MLP neurons of a small language model. Each row is named by its layer, matrix (up: input weights) and neuron, and shows model dimensions 672-735. Each number is 50 + 10 x the weight over its row's rms, rounded and kept within 0 to 99.
Before each neuron's rows, "fires in" lists the words (lower case) most often at its 100 highest values on Wikipedia text that the model never trained on.

fires in: "no", "the", "theater"
L6.up1133:57 43 43 46 72 55 36 47 63 55 63 56 45 44 51 39 30 64 56 57 29 41 25 41 40 51 57 59 60 56 31 61 57 23 49 53 42 43 52 44 60 41 31 58 63 55 49 42 36 47 52 54 47 39 54 48 56 43 61 41 44 58 44 75

fires in: "to"
L6.up1556:58 56 54 49 67 54 47 36 36 59 47 55 53 58 41 66 60 58 63 42 53 45 57 34 59 19 43 50 48 44 47 55 58 61 51 57 63 44 38 38 53 51 32 60 45 51 59 59 56 55 46 32 51 39 64 36 67 58 60 69 56 49 31 46

fires in: "the", "a", "at", "during"
L6.up478:43 51 46 35 37 63 41 45 47 65 28 41 34 50 53 60 36 42 57 35 43 39 54 42 52 55 71 65 40 57 47 64 52 55 44 67 51 54 43 59 39 54 46 48 44 39 49 48 52 46 46 52 64 47 64 40 55 42 48 54 73 35 38 40

fires in: "because", "that", "to", "as", "over", "the"
L6.up1199:45 46 49 52 44 62 45 40 33 43 43 39 53 61 71 44 47 53 47 34 51 53 48 49 53 58 62 62 51 50 41 54 54 43 52 53 60 57 48 60 55 45 64 69 51 41 42 59 54 41 58 53 56 65 43 58 39 53 45 56 52 38 72 42

fires in: "born", "man", "before", "early", "after", "manor"
L6.up42:74 36 39 56 55 54 66 50 40 68 58 70 50 54 37 54 39 50 51 46 63 61 49 53 43 42 50 54 53 32 36 43 37 57 42 50 29 46 47 46 40 51 27 49 60 64 39 35 45 43 52 75 65 45 46 49 44 41 47 39 47 34 51 50

fires in: "and", "0", "or"
L6.up2443:44 42 41 59 58 63 38 46 48 42 41 49 55 49 49 40 57 44 53 54 60 41 51 46 39 53 40 51 33 45 42 56 45 54 55 56 49 44 71 51 45 41 43 51 53 50 78 44 27 47 38 40 60 43 31 54 37 45 74 42 52 38 45 61

fires in: "to", "linfield", "shrek"
L6.up2105:43 49 53 46 41 41 56 80 47 40 65 49 68 51 56 60 55 64 63 62 56 60 60 56 29 39 49 53 58 45 48 50 61 46 51 46 56 45 59 36 65 52 59 53 45 49 52 47 45 60 51 48 71 36 49 57 60 49 51 49 49 48 62 49

fires in: "to", "who", "had", "have", "having", "will"
L6.up243:40 58 51 47 40 54 50 65 50 42 57 57 45 58 57 59 49 54 48 58 63 55 55 37 48 29 48 41 32 48 44 44 32 55 33 56 47 35 46 42 52 59 43 30 51 55 56 49 55 47 49 43 49 41 53 59 53 68 45 71 45 20 51 49

fires in: "a", "the", "his", "second", "an", "new"
L6.up277:49 47 42 44 34 44 59 47 54 46 60 64 55 63 38 50 50 52 51 60 56 47 49 65 24 51 50 46 46 47 52 50 51 54 62 68 56 48 38 52 51 60 50 65 50 67 64 48 58 51 33 42 48 56 63 41 61 46 46 47 72 50 62 73

fires in: "his", "isbn", "published", "established", "held", "released"
L6.up318:57 44 45 38 70 55 47 23 40 56 57 55 57 30 71 50 69 35 50 59 46 50 58 48 66 44 48 54 45 66 61 49 48 56 39 55 54 63 34 44 56 40 21 39 48 50 44 49 30 50 43 42 37 65 31 45 50 51 56 44 63 50 60 51

fires in: "the", "at", "was", "from", "of"
L6.up2592:74 58 54 42 72 33 50 61 52 54 63 52 48 31 45 48 44 46 52 61 58 61 27 55 45 46 50 39 57 47 50 41 45 53 40 39 55 41 60 45 40 59 30 47 52 50 40 37 46 41 47 52 44 52 41 70 56 29 53 59 42 47 33 45

fires in: "to"
L6.up2035:42 47 36 56 44 77 49 66 60 53 46 58 54 38 59 62 59 52 62 45 55 53 63 64 39 60 44 52 27 65 57 49 76 58 43 61 61 47 58 44 52 34 50 37 48 42 40 41 42 46 53 27 52 47 68 46 48 52 43 44 46 43 57 51

fires in: "in", "as", "including", "the", "predominantly"
L6.up2618:38 51 59 52 52 39 71 45 42 58 66 66 65 53 47 49 42 58 40 44 57 44 34 58 54 40 35 47 44 51 30 54 48 55 76 36 64 37 69 52 47 51 32 41 47 42 47 55 73 33 41 43 37 53 36 55 50 45 54 47 34 55 45 45

fires in: "and"
L6.up23:51 64 36 43 58 47 32 56 52 32 47 54 42 73 58 60 43 55 54 50 71 44 49 78 47 45 56 43 45 44 38 52 35 42 66 48 44 35 57 66 53 42 35 38 57 57 52 51 70 69 46 46 40 62 47 57 55 46 48 63 51 34 48 49

fires in: "of", "in", "and", "on", "for", "the"
L6.up2779:62 62 36 60 44 46 58 66 51 71 61 43 27 43 37 52 59 54 58 51 56 51 58 49 62 50 45 52 58 35 59 41 43 63 56 55 47 49 69 41 51 44 56 55 57 48 49 60 55 48 63 36 59 44 46 56 50 41 44 53 44 44 46 58

fires in: "to", "time", "life", "track", "road", "satellite"
L6.up2140:63 60 45 25 49 51 56 47 59 57 60 60 69 57 48 54 56 61 52 60 37 41 52 56 54 54 48 43 66 75 49 45 35 56 55 45 56 57 38 49 65 47 40 38 53 43 54 61 44 57 58 48 68 58 63 46 53 45 48 48 61 45 58 48

fires in: "its", "their", "s", "major", "and"
L6.up1983:43 38 62 53 61 66 58 59 32 52 46 52 57 56 53 61 53 42 44 68 65 52 43 57 48 31 60 38 47 39 34 37 57 44 42 46 33 49 44 32 31 61 39 69 34 61 44 50 53 54 43 53 37 32 39 60 45 57 43 37 47 59 29 40

fires in: "on", "option", "oz", "to", "ogre"
L6.up385:30 60 54 56 65 60 49 54 63 62 39 38 50 63 61 37 46 73 44 29 57 58 42 49 59 47 36 40 62 45 60 44 47 36 44 49 58 45 52 42 63 39 57 48 37 53 57 49 48 60 51 27 53 51 53 48 50 43 43 44 51 58 55 59

fires in: "show", "series", "episode", "season", "shows", "episodes"
L6.up2448:52 64 31 56 34 39 55 41 60 59 48 46 34 42 54 42 42 57 33 46 51 46 54 51 60 58 59 60 66 65 43 54 63 46 57 23 37 45 41 43 39 57 48 42 43 58 55 68 49 53 54 51 38 38 49 38 41 52 50 51 63 67 50 50

fires in: "and"
L6.up1818:70 56 55 70 56 62 30 54 57 48 45 37 56 51 54 75 41 48 53 48 65 68 64 43 40 31 31 61 61 43 43 36 49 70 66 46 46 33 53 67 54 31 48 66 65 55 56 45 48 65 43 40 56 49 36 52 50 54 47 66 45 61 68 34

fires in: "the", "in", "early", "1960s"
L6.up1488:37 45 60 44 61 67 45 38 59 37 51 57 59 49 37 38 43 38 52 66 39 49 44 55 40 33 44 57 59 50 44 50 63 58 56 58 44 50 57 52 65 50 58 43 64 47 32 39 55 64 63 42 54 38 42 45 36 55 39 59 79 48 40 24

fires in: "world", "life", "season", "career", "year", "time"
L6.up399:58 56 49 33 46 62 49 56 48 47 27 64 46 60 53 51 44 43 47 39 47 36 51 66 43 64 65 45 55 54 46 54 46 52 57 45 39 35 42 48 50 39 54 42 56 55 54 46 58 56 40 57 31 66 54 54 38 56 60 47 43 38 51 66

fires in: "the", "of", "in", "on", "to", "and"
L6.up697:50 46 58 43 63 48 52 36 31 45 64 49 65 44 53 45 54 41 58 42 50 52 56 70 43 47 51 54 57 34 21 54 48 43 56 45 38 50 67 70 52 48 56 33 41 61 38 61 36 45 50 49 41 56 40 61 41 51 54 52 49 52 47 59

fires in: "the", "was", "a", "were", "later"
L6.up1774:42 49 54 31 74 28 68 56 24 54 39 48 68 54 42 40 55 50 40 39 61 63 45 51 52 67 55 37 35 41 38 56 45 60 47 46 43 40 59 48 54 41 41 37 38 48 58 49 43 52 33 39 40 39 55 32 40 57 48 37 44 43 49 38

fires in: "after", "and"
L6.up442:51 65 47 58 77 31 60 64 48 43 43 32 60 64 49 61 52 58 52 55 74 42 47 64 57 30 39 33 47 39 42 52 46 62 64 41 34 49 32 57 44 59 43 63 51 49 56 64 66 30 68 56 56 62 51 54 73 60 58 48 44 48 51 53

fires in: "a", "as", "an", "or", "the", "be"
L6.up1137:56 65 51 48 37 63 60 65 57 39 39 54 33 49 51 60 40 58 69 52 48 63 51 74 53 51 51 61 53 57 44 38 55 56 51 39 45 48 45 40 61 54 47 45 41 43 51 50 70 60 42 47 61 62 31 41 73 63 53 41 27 41 68 56

fires in: "on"
L6.up1262:50 52 49 53 32 42 55 57 54 47 60 41 61 39 47 56 55 57 33 43 45 67 45 23 60 48 59 70 55 38 55 52 53 53 39 31 49 43 47 54 52 55 58 64 62 57 61 52 77 38 64 53 59 39 49 57 45 62 58 46 44 56 43 42

fires in: "as", "be", "was", "of", "is"
L6.up15:75 48 49 54 66 50 63 53 65 51 55 43 29 43 54 57 54 53 43 20 54 43 49 58 44 40 50 51 53 53 51 47 52 61 52 28 43 42 57 52 61 49 59 49 45 25 61 44 30 62 47 34 61 60 52 37 47 55 31 52 49 47 66 46

fires in: "which", "and", "that", "with"
L6.up2235:74 52 26 30 47 46 39 46 50 68 44 43 64 52 55 58 45 44 35 38 44 46 45 28 45 62 45 39 62 43 27 50 70 65 52 57 50 54 50 56 65 29 64 34 60 36 55 45 34 57 58 52 65 44 51 42 47 55 36 54 42 43 55 32

fires in: "a", "his"
L6.up654:52 50 51 43 66 66 67 38 49 41 65 37 50 70 52 44 44 48 51 48 50 79 52 60 56 53 55 62 46 63 45 65 48 48 43 52 50 68 60 54 50 52 60 38 44 35 48 67 52 55 53 53 50 56 57 54 47 43 33 38 60 34 44 52

fires in: "the", "on", "as", "township", "s", "long"
L6.up733:66 39 62 53 54 63 65 65 59 57 50 61 57 43 62 54 43 37 43 33 73 33 41 49 52 43 34 54 58 60 27 53 45 47 50 49 36 31 54 42 80 25 55 30 21 42 47 46 17 47 49 36 46 51 46 45 65 47 35 38 62 55 36 44

fires in: "at", "thermo", "thermoelastic", "anthem"
L6.up1115:56 49 64 45 44 58 53 69 30 56 55 49 53 56 57 48 45 49 35 40 36 46 52 67 62 69 45 38 48 52 65 73 51 63 75 51 40 50 49 71 57 61 62 54 54 62 42 53 44 52 49 54 43 71 50 51 49 51 60 45 45 46 44 42

fires in: "it", "he", "that", "which"
L6.up220:62 58 50 58 48 39 44 57 32 41 35 39 60 55 58 59 48 71 54 64 39 41 46 58 26 63 61 49 42 62 60 58 70 58 58 52 50 42 55 59 44 48 53 47 50 53 45 42 59 60 49 55 51 71 46 49 43 48 35 56 40 52 47 53

fires in: "his", "a", "this", "s", "an", "her"
L6.up291:40 58 56 49 51 61 34 35 57 48 40 54 53 52 64 49 37 33 57 73 49 55 39 70 43 67 49 68 50 42 44 54 69 44 55 55 42 51 42 51 57 43 51 43 52 53 54 69 65 41 61 42 44 47 60 53 49 53 49 56 47 59 54 51

fires in: "the", "at", "attendance"
L6.up1390:67 71 48 48 54 42 42 73 45 55 31 56 58 42 53 60 33 62 55 33 61 49 56 64 38 45 59 55 61 51 38 69 50 57 42 44 45 47 44 45 66 64 53 46 36 56 53 70 50 43 52 47 49 48 48 55 38 39 50 45 61 36 61 32

fires in: "and", "but"
L6.up230:65 53 44 61 55 64 48 42 54 38 51 37 53 46 29 56 50 29 54 51 47 74 49 75 60 37 54 51 42 46 44 31 53 39 48 49 48 44 56 57 47 35 59 56 59 38 42 50 36 44 41 42 34 48 45 35 47 41 39 49 60 44 41 37

fires in: "the", "final", "last", "main", "s"
L6.up2775:47 44 55 52 50 39 37 57 58 58 54 55 40 63 59 59 36 52 56 54 45 67 52 54 39 47 55 36 35 37 53 62 50 39 38 63 64 41 50 50 42 61 48 30 65 46 34 38 40 24 44 64 38 41 60 62 28 59 48 44 40 50 56 49

fires in: "the", "full", "early"
L6.up946:43 51 47 43 46 52 24 49 55 63 42 66 55 55 48 35 46 52 50 47 52 28 49 44 50 51 58 44 59 56 49 53 39 59 61 38 45 60 57 42 54 50 41 39 75 57 45 43 47 46 50 55 49 34 53 43 34 32 57 45 56 51 66 64